From a checkpoint of a small transformer trained on Wikipedia: tied embeddings.
MLP neurons of a small language model. Each row is named by its layer, matrix (up: input weights) and neuron, and shows model dimensions 0-127. Each number is 500 + 40 x the weight over its row's rms, rounded and kept within 0 to 999. Numbers have three digits each.
After each neuron's rows, "fires on" lists the tokens most often at its 100 highest values on Wikipedia text that the model never trained on. A number after a token or word is its count.

L5.up97:522470444497457492486514487464467522505456453542541510547407455497466502498381472526485508447455492568425530505511456479603529479544468444514512542476508557489519481427427523505548477523505558479532443498471505520574556547535515442442553580602503492469524497472439527500504520547479405522621505479527523457515533540481481481374498495486487495475468543441530506517488491422506517435467
fires on: "\n" 50, " |\n" 33, ")\n" 15

L4.up100:518479581511423565466525483525539435526443468525536437564564461525475517439482467511532535478479537564497507521462536465523516517458583470498509409560486514392433516531482468525553491525458427489488425501461422517488493490485523509512484489472469511506527535511508508525501518540478416500508450513496557460470550458477455518551491545445451493479442547469417567553503529473591490490488
fires on: " (" 31, "-" 16, " H" 15, " " 12, "===" 7, " C" 6

L4.up136:482533476477504539463557468441499567502530552506448506496422551469472481435436514532553534598434526444475504550503510401493527498506548518533477530499485511504492492469525525493504465495536511503532500469449516436499476507497488477463606550559429506483527486529567536542550475537489482535530440470472573542508431472473517479477605514501552531475561517436496446459520504496551521443550
fires on: " Y" 33, " W" 16, " R" 14, "ut" 12, "Y" 8, " Th" 8

L4.up26:520475494498509509479504455490484525480420430502527551539534460488508515539461594495445512568527499507517505523543509537499485549560514482499570559557485443462538483481537511498478563524498451577457456522514515538544451479464517404491445441434488522421472552563412456506486481543449491447480488564526528489467561538514546497460491520480535408485479499517418470607534461482492532458443
fires on: "im" 13, "eb" 13, "ip" 8, "iam" 7, "u" 6, "ib" 6

L8.up159:480556495541470464505454467530437459453443511498549539481497506492443543472447454490480527510464516535551514516415520486610525506508514430467472488433525455487535555436415447557504492504541534465482492501529548522512568526381437543469567447487539528516603409484517463545500453482480466484556503514506473541504517504487487526532508569539526530528482520535526514448478484495453524459504
fires on: "," 52, "7" 8, "2" 6, "1" 4, "6" 4

L7.up598:511550475499484493511441419547501511521468495559490533524531479486468494582555483620457453476464536574475434499519546512487513488481482438517560504538534459446440495488554497528509532644522518543513457555502462496508500509544551517533486469446493483508538514516542565508519508455471492563468490566560453509543499421520538496494524409501511551490469493502469476528483470392531585489518
fires on: "in" 37, "d" 14, "i" 8, "ast" 6, "il" 5

L4.up125:394511481520480513455499464482496441510443552545513575559482434480448478476470493482468456524521455528470490522489542502514515436477551468514540509561450588478532471448553529570536504518420499502556462568445547493534546527467453478512479458517449539424513435550476493446466484556529502520511480534511549486470404525480501492515509495518509505457558513486447517559474443502540455453490
fires on: " re" 50, " j" 26, " comp" 5, " app" 5, " ch" 4

L4.up144:471453444452455476557525548496478518543461582488494558486511469513509493410473466555454536457468448561453523441512503457617542467484517438541512507486444571495520520448454480496497450528481520402491523525528488497483542541530488483385582518555504471508548460506506556549489482500492397538572487503580476476467577494499459415465478528459494445496511556454539489539460484444489524444504
fires on: "\n" 50, " |\n" 25, ".\n" 14, " also" 6

L5.up405:484514450460499493513508456481445553530506569514473533526570514539439431476466526512571456482478439469516521454456415511560539559525499502500588480454454513471554502433464484426496529585505546409466528490558535501510425498441486525498475546496496486521482483558522469536548596591499471506433479540552449464454559539519451491513510487522483509535431517538431546495487515504497514441545
fires on: "199" 26, "198" 14, "1" 11, "8" 8, "9" 8, "193" 7

L8.up288:516547463596431506544459512521460566454446439509475463493544501479446539532515492413461471482584506535536449480437509574521462473558567530550500560492492489464440452558529506504518512504566519464504514502496496552509452395505510461550525436461481494466603500491559569525470507462506533543542546511499481534472494549413428501554507469518523488499436516506541459568492462503601467442537
fires on: "C" 19, "S" 11, "F" 9, "P" 8, "i" 6

L4.up14:510483494591518522510488461509498535497446494492623458529540489458465506537549508495543510464542520498581461526459527545492463505525551508511494527564548479466482595553480437526548536559451473479479540504484442528531443469534513545589454467485445525502539576538586466509557526563474503538492489464477465509455483521475485506572525469516437505480513496539459461459434441491550579485560
fires on: "C" 26, "F" 20, "V" 15, "P" 12, "T" 9, "S" 5

L4.up297:454510401537531493540558462544460497474483546478442558404504485491485487438518500529511436559515427539552451517458492458518507457520574561498452525506479473522540524402535490445534467500426506417520474506484485477469455461492491486546462514522529514500488455565545532506514503521629516499489466524547500472485573525456487473479562486465625502525487522496498411490504485550523489423511
fires on: " ag" 52, " cont" 26, " elect" 21

L7.up638:479557492449478553472473524536497535504532455458543508514509502471494492527528477479500515527454546492534496540492508548513520499534578446498597574555527515521464527502473528474544500536465456489511469457487488499503490515434485503436472539488532546440511558451475505499495494464531413461610495575519487447513486560507538534435482537515440596510433517391503479506461489432510555394623
fires on: "l" 47, "m" 28, "p" 10, "em" 9

L4.up158:423497446482536542517419435503485453500547577472534545495499448495453465447485508463458449480488419452583521441496476487602517506527484487517535515554453563496505491444457508455576551538506535477449482498545523531559518449446507522475497577488553478495473512544470486499408531583564511519474455530538468535512423519459488521497478447543455505492503554478420511533522485464502517458500
fires on: "199" 18, "3" 17, "–" 10, "4" 6, "1" 6

L7.up284:542509543588531527523524485471486509428521447475532534452484489425457588455473577534551524570524442511508482556532556536498450537508523423496520541428501527464551496501450515519467511564567487558462495394518409517536498482486528460468500483462470503423514486605479476475429489529457450473564483547549509458475534423510483499499555503458523514477445528485462489508512507505525465441451
fires on: "k" 44, "u" 24, "ip" 12, "ro" 9, "qu" 4, "x" 4

L8.up481:483500466486458503561517408491466549499480530491483562520474460410427494512537502490549402537536455514550494542501544478492569531572547467490517538489490566515525416418588518468480521588502535538514446470508469519549428568603485495532513495503490487459564493581533521469526522536520424552505464535524493475581428460512534528474583471478484534495448524495525525499454452527468467463535
fires on: "ro" 14, "rib" 14, "ab" 10, "ri" 8, "b" 8, "l" 7

L5.up244:483493493479546495492538463508498499517429487559513484460484554500491420539562485501541525509530422495419518469501557431561469431448539521515481582385570508547567488471485425520558594506497515465586508479526492511528467591485547432427530563588470506498503447468488483498558499539487481569474471531520482475455485492522500493458504443434451446478505538489504519539434470527496561462516
fires on: " app" 19, " ad" 19, " to" 12, "ep" 10, "ear" 9, "|---|---|---|---" 8

L4.up340:503579512464478510545488435525463512471458519417557472516480503476491454461487491554518448553481489538503555490488575500520546478493588424470573423450416547490535469431453469459511473582506542460449505478468530501538531612452513466480533522463455492473508442524514457476537461576513498491513480504510519467539502485521493435478560511478547521533536497564546540450464520484475590464526
fires on: "ur" 41, "r" 37, "ver" 13, "up" 5, "if" 4

L8.up177:483484509482466575482471451499480448504564534532483451519585470407468544515451465515485518494530536541586438460480479477488480561566493387500552498595510544469475488558526455489529489543510544451505478540529496504507551476557514516486487502456569508532547528557472502437460471497460480528532479560565519492451489474491562481474465508548516548472558514523468501497410407474528524443572
fires on: "ot" 22, "b" 17, "ent" 17, "al" 10, "c" 6, "ir" 5

L7.up233:548511462538513537454476521486494461506518456514468519532466473427476489550521472511535527482527446453487464528514449536520506468571584430548462543571462521529491515491463505415550470562466468502515491498501421439580524495529458497508518463516519491454530463516499478456467492463568446493536513600551546543479512439521520552505609539472528452458469517443559431531500441486537467434529
fires on: "." 90, "um" 4

L7.up103:480568486511464514446527544435487436475545512486448515557467493511507476550477508537489498556547526511466505503503476489495452525535556524501556515469477536533432513474480449455483488529526474518472447463418504558540549491510482467513504465548436510481525410451470496472586512534477546473623464526520550477543545537464477473524579540499539513475481539454475433445432505424512553385574
fires on: "art" 40, "ist" 25, "olog" 11, "ild" 10, "act" 8

L8.up519:478498487469490509509508491504478385471459470535552567438518443490554492536454462507517417533462427503516523494464502557565506481510508503511544445535417535476504498469513474495572492584466552500580525543484548510586522526450478406438551507479467494454469460498474451457457505466554490527487555538564562502435495549523457468485474435513511466483462554494445531543524516498544459467475
fires on: " re" 99

L8.up450:517562551526451497514492467520495416435534495494479464543456478468469499525484496558518489515511473569533519488452590478545574555500567492499447497478416598474494454483429346496515513545389518518482578495521503463553559559508490503467519520539484473479496475525468481470532495518530519510518489457545488523497431535497434478542551509528470471507474518530439530477526530529493499461532
fires on: " o" 30, "ur" 24, " de" 21, "up" 8, "re" 7, "ro" 5

L5.up118:480452537532496559454525444495510451515467556601563525497502492482495416493521496541501514483518470554470503459494424465517456497571485503502508545574497508521539590455561543506593465526479475436524436510462521573477560518535479523435547566537463476477503504495466502444510458532469472524484502438549468563559491512468544454415526496427519519498558524473570478509508479404458588472471
fires on: " T" 14, "{" 12, "T" 8, "ation" 8, "}" 8

L4.up373:484604448484545462490539534513447449505512501477433469455403548508494528458479545531498498602459484481475439544501404516494448503526521520490562460524492443549545506449533515435486464501500452483511447519516496492458515486457484512551472540513544521529525444538529518434503551461533536433550490575545485555538531457481502478478497515502593500500459498427529462485492484511554475478486
fires on: " cont" 37, "fer" 25, "ress" 7, " Count" 7, "er" 6, "ter" 5

L7.up4:525486536464435545464522516542495508493592527475599517543486442484477536521371507528417413505504537520561549523504513607512476490592505472517563432548469432487547483465496495507503396539502440495526503456462543530547497486464499494456506411497567512506491531509537463488526489492498538490529448506510508449514464494467439478440538456519534524487541508492501394487512496438526501511488
fires on: "om" 13, "b" 13, "ur" 8, "m" 8, "ber" 6, "k" 6

L8.up217:496462528576474544461465528490486457520532508546479489544527403535443472529481506524513454482506509524437462554464564483559484524490566485527507482556419550399443530454483502479493524540509422496587472479444501471533505429540541464498464541569432521503452556534498577556508505591421474515520525516527560509476459552474508445484540465478465494415442534454491532529466558519578493499509
fires on: " " 19, "a" 15, "\n\n" 11, "-" 10, "e" 7

L4.up275:469462479475489573471420479476481472435528518405484542547561417449536489499375566452485474479568487436530429504506420463564549532505542515516527462582450571536500512513527459519538512505480492439482475502512423511521477451506511526564472436491527511498501506528528489514488523555587526477467499536542461530488490491477484455507518561517480476508448541411441459535564475490565450474448
fires on: " he" 20, " He" 18, "3" 15, "2" 14, "5" 12, "4" 10

L7.up14:560583509517466601474571504519538491449476473498501508510511451487474502467512544561556573527492433515531501431435458456476544504479521489534503440478537510525474468460559450525563454512391492510500499482476430471514500515487546538526569547582446544498468481497546468562464471589437540517491419474521482435486554521451431490518452602524536469501447556515454500497515550465528473490532
fires on: " R" 46, " K" 25, " r" 10, " H" 7

L4.up551:500475510528521506415510493500501524511503483465498468508549492511503595503558573462467501429534495478592452539470509509495454515535517534513528572506502504546487578495525457497495537537565422517553495524492410502551487491459513503529540506539439497413495519476607493547499467468371495536540526505508475457467492476451516522455571492480479429474501531467496460534446476425539617472497
fires on: "L" 20, "T" 19, "F" 15, "D" 9, "H" 8, "A" 5

L7.up479:491532454482536489471447499470463460486506521578557479534519505485457511486472505441468455504412558530477483476490494515525524560502533472517537397535467498411420471545481524504531520551504527508564430544505466488519536486495514491507456463416496517458564511635510490442465520532451452528508493554508517521514504474518507430469503508503471528488424524454473528509461498525521507501508
fires on: "e" 34, "qu" 19, "ore" 9, "ri" 7, "u" 7, "a" 5

L5.up122:466553501516487559508532451502526503507481563488528515542570483488484352474488538553509553519399447479508543483499567439512558516526533475526474395517450538486455490469512468474619530510418479513531491557432471435488470584484517477475527516564454554464475499544557550460569489571465518536527455476492548485483538409477496512482539508541481528499486523462486528491506502493482521487513
fires on: " S" 21, " K" 13, " R" 12, " M" 9, " Y" 6

L8.up635:473481493465525536507438460541501490482498527456517557503425474471459435487494511509467398503515517483479521468465517505524551537553532531440551449481505498558495483512457542502531522522515546521474440523495523519537529537427536541437447570443528503536518504566547494449446460604558463544577504543500461503511560469493535463463600412464476527511490524492476543504437501474451623525510
fires on: "ore" 18, "in" 15, "at" 12, "ad" 11, "e" 7, "ed" 6

L8.up349:519455442550507602483458518487508531482538509519518582521530450459469435544480569487488530498463479523589484440397435527521449494542512517539530466520474471470517469483551475468491502520559571482526418450531459559530534531484484508540528514444529562491570521547501573493474484424520415514512458485556474525501560480436508504485546488535549567499494496474486566528480501474466524482476
fires on: "i" 50, "u" 42, "0" 6

L7.up371:493542520501454484506444493469475467457535546531549531466482414477467559440515512508429391549530549509449574496445533431514456557516467429519525516593529555511482551494536419502516474508435490525499518484498508556517508535499538558506549455416510482463548517494540490484563508497556529559516466503522474535532474449522498470505561523571499559490506518469462510480464451533533505449483
fires on: "il" 39, "al" 18, "or" 10, "ent" 6, "ul" 4, "ic" 4

L4.up465:510515467481502464509516545581438460449499440512469527448460532393402507436474578473540467562457517481475493508500509509501529552513610476513555549478491522512493482449484535526494470495418491497494529510503479491567466457484503517545469488447578498461547475480578457475537516491550506476574478567473556541449490511512479488483512525493541586551528491454530423508524510519538434424490
fires on: "ce" 29, " com" 28, "ain" 14, "ra" 12, "ex" 11, " she" 4

L5.up602:423499460538505551401500513430483498480410545508464546482511518483500434534388547476516483502512449459502517497449501459547414481495533500548491583526499473519496511525500409529516553513536467501578504533484484557485492532417496424428461483555504500415501522516485557516503472473501464514488515542513594444514489498532462469445538508506495534419471545448530498509528502534478548456485
fires on: " app" 48, " =\n\n" 22, "pp" 18, "|---|---|---|---" 8

L5.up55:460519474489459499545531510531466516494445454543458525449480555439406505482425530527556477543424491511522529567461438463535482487473580476509523591531519505500527497439450483556515469527447494413502522449494446524513480518507482479519479438534551506437537503520568468462511425579510431515537533490528560439477482491498454464560513570461487539515468530495429450487575436535608474443568
fires on: " com" 29, " not" 12, " n" 12, " she" 11, " us" 8, " Com" 8

L5.up560:459537527456460592464478505522457495420549430451495502497489461447512495526452511403491464494507468559481485564528545440534508516517534440532520577528408491556437549462473525483503516527489508522483416492517432527568483466511484463487490470478516486422498506549462507559502519518533369507485461578523516483564471504480535436455524546442535510496468564518479511595495480516479503419492
fires on: "l" 24, "r" 11, "ra" 9, "." 9, "–" 8, "ru" 7

L5.up261:492528496556534506485495492485482513505453528491469539447443495507577491483507519419448478511442506521576518532469474510506497457588495462509563476528471503417424473535514494489506572541532397572485470603529453535576514470514485456511464490533558491451513495559449471581411494509495484495460487529484558500555511495519561486461524434455497540464488530493521510539492500463541559471526
fires on: "i" 31, "oc" 12, " /" 12, "iam" 8, "}" 5

L8.up35:502508458512520530528453445493481413449514464500564446537445407443470443500547474509542452459525468496500465529466513503502455450531467518509516515489476589552495569410529470495539491553503518464565506528486460539516499575524444473519520552516485464473530472481528511498605509507546482490489446506560579528480518529440553536449568518486481492518504521482449502568543478526479488470523
fires on: "id" 22, "en" 19, "l" 13, "g" 11, "or" 8, "re" 8

L7.up372:433468446493503532542485492517441527491592500500491534503507384462532500443514482541477458508486500562539478471433449477520509471542527540507458509500475571495535500415573473392518511462513490506491486431464447502512516572583476450519555461483490484466576551442542565541565548487524534512515499446528505559500493490432495486449563503437489476488455531557543510511493509495481474474583
fires on: "ar" 65, "l" 21, "ens" 11

L7.up632:457561480575477485491513539432479470512464565446521459478513433488491574489539476467453401498518439550549483566496540469499528491516487555486518553557447538521470508391464470455520488494559501454550474519452424507480498538494469511553504467582465507441494435544508454466495462529502525502582513499486513490462539552444495529501525461560550469494498515518553484423430541548499507502491
fires on: "iss" 27, " t" 19, "ound" 15, "up" 12, "ill" 6, " att" 5

L4.up271:470477484541468536457473487514466512502479519521524518496537436455512534541522528406442507469560531435547554543507449493541472561619468523524494520597510462465468541517577482448550480491481412478507431501525485534553496424495474507480515478520559503551545562567514461550467537518475534509500484481520455482483496526430520463511522519513529470462526527517489439508507414481555484449471
fires on: " /" 33, "T" 15, ":" 11, "{" 9, "C" 7

L8.up101:494462515543486559532532518507519449411489453470530513471497524542525536473553577379512424502568442517566524474497475456509523435480512533482469535497428442454505606478483525537532610534453476521482480385461461591553540443488476493531513490539462521454552484510570496517503522470495516505532502514515518496456433481439443492471515472468451502456520550431533550590440549463453458521491
fires on: " " 29, " S" 9, " E" 7, "E" 6, "f" 6

L8.up531:493459427507518519601526455407505510505557449531493533434487478470497429517542475492537468524492445502520526518438503448521450502516488541493579485514474467513459513415542524464574524490563506477542464498466482520529520471550452416446493495492531517488572505447503546534510468570568467514530501506505450478531544481452565470456520553491418558535508540509438489536517451541467518420547
fires on: "ag" 18, "m" 18, "l" 15, "rib" 9, "ol" 9, "i" 5

L4.up501:498504474562532564436508510436492450457520445560497455515514483493493520463473548493485535490535429449552481552503438463540482462519511541551467523546466476460449530557497481515582514496564434561486494519442486543547518484541502469424565489499436483504484534502557463547444482534460443492478526529512489516475505501469471481447516519469484426444460562432489469548534523535564523486461
fires on: " the" 29, " W" 13, " G" 13, "F" 7, "T" 5, " T" 5

L4.up178:481511500478480483467518509426488494550444438451428528428491488545509507426450458509422412519494441493525473545449477481507546494484479532492536394516467550555539475501450460492569519478545507553503531528448505542586536511469502455430452550532467498450482455505503531510553519530470465524522544557538572455522468481468467519466502501465484433475485537570537482547449484479505511471445
fires on: " f" 21, " re" 11, " cl" 7, "pp" 6, " F" 5, " gr" 5

L7.up628:473466402527498608451556487515521496437460419478539515496468475470518492517482561472554489472541413515511482556504511453527507463500529527519489558446544464509516517511494480575506497525521406532448474439523412464588525471509496545490510452521518537480537511512492458550450537539451527490540492492544485474431518499486439478491546531459483460516460544484461458564503484489512511499448
fires on: "E" 24, "I" 20, " W" 16, " E" 10, "W" 9, " U" 6

L4.up409:520538523489530488440447449539494524530470468499441500526538454483520450431546486451442446511525532456519526540511555513487547488560514470492498485555481576436474448473613488509514533474451414589479483584450484495504505508459460508483462485502541500466501507605465547566492504540484481516561493493515518485518534459445541500462527490480479498500487516548439495544496467469527532449508
fires on: "er" 44, "i" 20, " /" 14

L5.up630:534567522560451514519443524544472430441478416491476452537407515408508513550507539497593490530489441578501543565461539461547529536547604527518481505489465558429466447471455504509485475513483513455521461486505405557561542507512490482531525524559502544469494453509510510468520575517520397525532509474495459486532519526475440465538544506509512530478416519429509550473496532534536505491570
fires on: " de" 53, " o" 16, " sp" 8, " to" 8, " or" 5, " and" 5

L8.up223:473579449526584488522430437489416524488453513495416495467570482473455424468519506514462509507533557564546440448499499581532550527538532526496499592529532530448493547431504485475511518524529571477514532521546533581478488459474436481460528477479479539435503465543570534532488488464482486513560464530508531531475580510460482521505589530508518422472506513528477552451509414477487495483506
fires on: "," 61, "e" 5, "7" 4

L5.up421:412570463477535498510570434494464509461465518533444523453488516513489512583497481546486482542516435525556461486482457480517468473502535493477530550529518457555508546411486456447540536517473539423567392502504468502494442428508528467465484495506480460497499455564498506522510464592568458508542460584538506547528563477500504463447549495490617519524478527512471440483491441503498539447531
fires on: " ag" 47, "end" 20, " elect" 13, "lect" 11, "ord" 6

L4.up359:474552449574519529464559504491491485509393487506450484548470481460467530515495496525534534517537432523464490536454490495525507465538591527519477500476519484511493454372529469433532479550426488485542466487421469501508444561475498452494514555544474534422499449550486509455534500493508432519512490505527520402480546518464514519524589503503554484465439539467471456481462488482599543467534
fires on: " T" 52, " Pl" 12, " cont" 9, " com" 6, " att" 5

L7.up29:407548482480451541551523510467464519446530572563456564514537493508509464475483498550455504483537569495473531501449461523528495486494505478490596573528429503541463496452471496451545468550434537464495492409493475512492457518462483493406492455502463540487520462500519488468544476584587528501500520511530516511462536476501480458488535570490485535543501567468427473450544468470481603423507
fires on: "p" 20, "l" 19, "act" 10, "ist" 9, "ict" 6

L4.up154:478538458530517553483485462512532445490539527482483453461529455482471568521519533510518514478570529483547460463470435512526504475498545510507501472563496419511418570489509467535620530522493443467526474553525414462533572481499504545438527510546448486524579544474507501625474481496440490512536409512525502456475422470415465521472499507477455498460485533433422460521489517534582474522498
fires on: " G" 69, " g" 16, "G" 15

L8.up457:460510480527353507533437509494510443516507512496538442517451505487413546498409477564559492502471517477497519476481489538516517539531508482523505483498493545462471440527429507440571477543526562467543463497511500480495547468509514462458552458469534446506568572521502511511477449568504495467533444527499586406546517470506506474402457488524500484526498507496478502513446485557480501498544
fires on: "s" 18, "t" 11, "vel" 11, "b" 9, "es" 7, "al" 5

L8.up454:395550452499492498536461464521496556429595510537446567509489510505475439499486523487485472537519476562462531499490511473538441557480542478485461522509460564543508468465506483471483445519514537456504388467479477520513531452572517506459475489520493495480521465496558526523486480532548454518547548475533460495538506396438482456463569449404519509480417528491501510514513458510526482477440
fires on: "ro" 34, "ore" 19, "f" 12, "ul" 8

L8.up120:524461472504514489510495466433521510483495550553440489524477487543507531488506575462544494487490460538600486410461568444496570529427485553523505541501474497397504520496525445439506575502448496483461494498494399545482530500525463491552494506558512556494556468575519480503566526572511490543536430511550498457551483516469516513477535544477515585517477500457425525508467514570551507493509
fires on: "f" 25, " " 15, "end" 12, "-" 12, " from" 9

L7.up573:530497550499544516467484443462507462497511498553533475492536505480454542466546451484540465509513538533514482444471467551477499510550547486516524421483513568457494465485523449509527594576501432519493474477511503557480523561520454539420408543494498477496522488571521496497440443570437378487469442557523512505486437505477507492434519535548481544516539516551447532452385475543497506482491
fires on: "ing" 23, "al" 14, "ok" 13, "2" 12, "b" 11, " j" 4

L4.up51:559534496465520506465459528406409501484499546520477569472562538499531499483495501535498534512568502540578442467509422480502464532549493501537508486537491525498524567524550533500500468462547507461495523519489568548482484510555452519445537533495501445460535475527564483494527513535497477536521516450502522576570417476492523342425490561470590506543489494441544472522568477467418504487495
fires on: "ens" 14, "s" 12, "ot" 8, "}" 7, "ation" 5, "i" 5

L7.up561:468470430518503527495480544469457500440498530498566465541518468428512464511505546512568424533468529524583521475374483550515525491551496531494542436461517513459473486482463511490456494527414511540568406511525477547572591528513495526516439506448549505466537510566580511496445495506473467497507440594530503534514546513448532429516543507505509479543463508516548489552509502488483501510411
fires on: "u" 21, "e" 18, "i" 16, "we" 9, "ri" 9, "o" 6

L4.up169:466503479467467565439532475489446501390570461514511534544518515436490430478508555429589455507476441558553502584540501502530529473548498508518540520506480489526449561417532418536469600468470506535460480485472494477547468504559531471511507475533483474404514509495529547477573460557472464476519526564491515518471542522474538444502559576585501544547473573467468506470529483494492499418463
fires on: "ra" 34, "ri" 18, "ru" 9, "all" 8

L5.up439:434521410480550525535505506505500559489502530444480531563534383524554488500458518502571499532558423553492493479502477477516509552466551525539500541424502512477493528441539495460560576502488434464482458527518449489458463522498504529447525569587461507451538525551558470575483483537518472507469459465508505435484474481439453496513528499437565472468479523460472474505525516526531499499498
fires on: " g" 33, "B" 23, " b" 23, " G" 14, "G" 5

L8.up48:447545461501454538544560493518501470456485482485467546413478426494555437456485526443481465575488398610536504511495463456560559519490498529499489518456484537462523455450489522495553484566489461464495525468458493484543594499477450443479454554549508526516482458570551506538504576507461470531457505482504485424443490533435444496510504407460496506478439541478484560554482478503524509522531
fires on: " dis" 26, " pre" 24, " re" 18, "cc" 9, " e" 6, " ad" 4

L5.up454:523586447441461470537525516531464545529484532514485465455472494490442398466455460557450484569435487563446477492491537439503458514454476405491532542478510519439555491493460469476529516600456522477484542467479510539467548508507552479465485575536462504478483536544571583525593540515408435543563506495514541437535509493497536474420510450455533534466497507549489461484442485486462541499547
fires on: "c" 29, "il" 11, "anc" 10, "ic" 7, "is" 6

L4.up575:465472435530474550478512531456509539454523535449453516499482485480558520503397548439569534549527525470549554499491432494495510517539514509558472449498479501457493513516518448495493449520494466510556491506521490468496443561531498474469578504538555515386520515555532453520485521475459508540568377479483548514482510458442495489567616542587448458490477525417490484528536428497589440456464
fires on: " Y" 56, "y" 25, "ay" 15

L4.up496:484472452547553568446475545484482465502487502514482482574427475423464476561471460445508524479533471518446457564515528474522447477501542475505491546550521559521474500507468486465536464539470492517513497479509440535570497435501529486527495500533524502502525431474440463587410526504591430533518517543510544510501525558545494483447540502472500469458458540404483458579530451458538549471503
fires on: "." 100

L4.up506:497479473573511523455486456518486545516442534523517512492511454487499459540530457481458534471564478509548513510512540491526496499595503470512485543577495474446504522509557479489525469521517446494523449514510487569581511472488493474442496458551537468512572529557484477558440469557470431525474564492570479485510569515471569447455499483470562515475528513538450464526513453463513613430502
fires on: " /" 23, "/" 12, ":" 11, "T" 9, "{" 9, "}" 8

L8.up471:499503546502506515543514435468490542431465461519470564574573455540531577495457516438569413549457503501514507484436462471552492494502523491451527550536491486479505594530428476512520503553531514428514482508461490570579459424432472499499538512459516498499538448525525475556438424516446475513539484527489543474510521517503517462531515594481482501438458526480479514422518438459484423433481
fires on: "," 24, "ion" 9, "201" 9, "9" 6, "ough" 5, "ly" 5

L4.up447:503548497511520470494490550487455446517426482491465495502515480494540488412508510452468462536527440551478477524496482532528515526508533543496562553546448564436542461417479472470496521541476505496499495510495422552493484483456484439512466572542496526459469482575467500497526475506425425485525535563563469490459532521492568509478530445426555430476442537470514556516449531517563507477566
fires on: " att" 32, " t" 12, " cont" 11, " comm" 10, " sp" 9, " de" 8

L7.up228:486510537505491486539500484536487500498532532531539528397487522479581492486555511545559421523456466490474492503433499497514487526525538486529539539500499497539481567408517523480563526532458514463455493466464526516508551569537468458483447540548458494479532490488479572526561482500450405490510523464527420540502517480482513471454564498428478548494488511558536572441416497447489539468536
fires on: "j" 15, "rom" 13, "ust" 10, "il" 9, "oll" 8, "l" 8

L7.up311:560493435537468529525509543517484475440515495520572579488451419491459516537421574437463467581459457518515589509447462395552468458561509489509528525573465498521483512420490459573515452524482497506496473506529462548563467549501497496473488513489467517527562481516559565518543515565482470511496478501533473514470526477441467490484558539455593457526491537462468432521431441482521530495503
fires on: "il" 26, "or" 15, "e" 12, "mer" 6, "m" 6

L8.up72:522486496478502552499542463463510454462490505471621492535467466506531506471477498465435498503447550496558566529508533473513476440516496385522498430551493481513534542491532387513575450535421441454532531519592562588464452493503441516532526492471484521527567460535526495491539456510584465522490494472530477503461483450417490494482488526558547505512554526486474483496517509467478505444447
fires on: "m" 21, "b" 13, "qu" 11, " (" 11, "ver" 6

L5.up32:463496519511472515530514467473477447523493509444470550465432426531452469448453437479495426573451468564416498492495504444511582426497500519521528442454461566568516458447492507488555477521515588498542462501405517502582540529541480424452502530565490502475470440520479528467539552514519528504462434518557574464498472492448463486446548497509557478555562538558548510533486495494500480410485
fires on: " re" 86, "r" 10

L7.up621:516534462423504505523484493525483504483513494485480588504452505451536573439492493448507502495434466561493496558464490473511517488509525487498590579497520521524529497453454496477476493595421492500437511464429492526565484534506516464487553547534534555491514530515481494505576578482451468458569420526500476393500495484501504563480505595475487536544474504499514521493451375479491538446532
fires on: "l" 49, "m" 10, " cl" 8, "cl" 6, "r" 6

L7.up298:506501507501470540528489456502498549474496506520441543482414516465502563508518501502514456526437591540511511504508486548480519509538527446512594521495505460517443533438445531452480537566513549559514455535451548469529522509427526544497528445435513507515606578469519472543427472516541425509530465543503539456596518460491500476491478513500490604513476501487475497515486512436526603538522
fires on: "am" 19, "in" 16, "l" 16, "at" 8, "i" 7, "all" 7

L4.up391:479531498455453446533551477486482527515421509511544561404509495497477521411515465520451406582445460543472484545440588447527530487502498514471518515554498529502558479470581472531494549517474526493487490551420493508523479525477543501505434487450508507488508513559577517498487509550480454542596514522532503468487498462503527496506511406550532564458524518541544546476452455526445505431447
fires on: "ul" 21, "ound" 19, "oin" 16, "il" 16, "emb" 4, " comp" 4

L7.up564:528522480504499534441474437462464545501426526480518502517567414473472420522506464503571576480475513503517479465486477519580539508502553488490516465509522493476455540514504448491548501528440533446466553428441493445523486474407516537470508508540472514494493468540498540518524554522512445541445492536585475502486569464486440519537554459523515512536463531507436537499548471436539530429581
fires on: "0" 24, "7" 16, "4" 11, "g" 10, "9" 7, "8" 6

L7.up368:543552520532484548447508495556531484472482529516497420461490480476483510449521577590481510543399484462503472527511529483483542575490492436488511444435460521443467465368533512497553489552461482541516519437498480461480509572492549527463524514505432506445494493536519513536468510541408454475549483522535529486493555438474523511445552551524481540490467532516508474536491531490538484532537
fires on: " Y" 56, " K" 33, "j" 4, "k" 4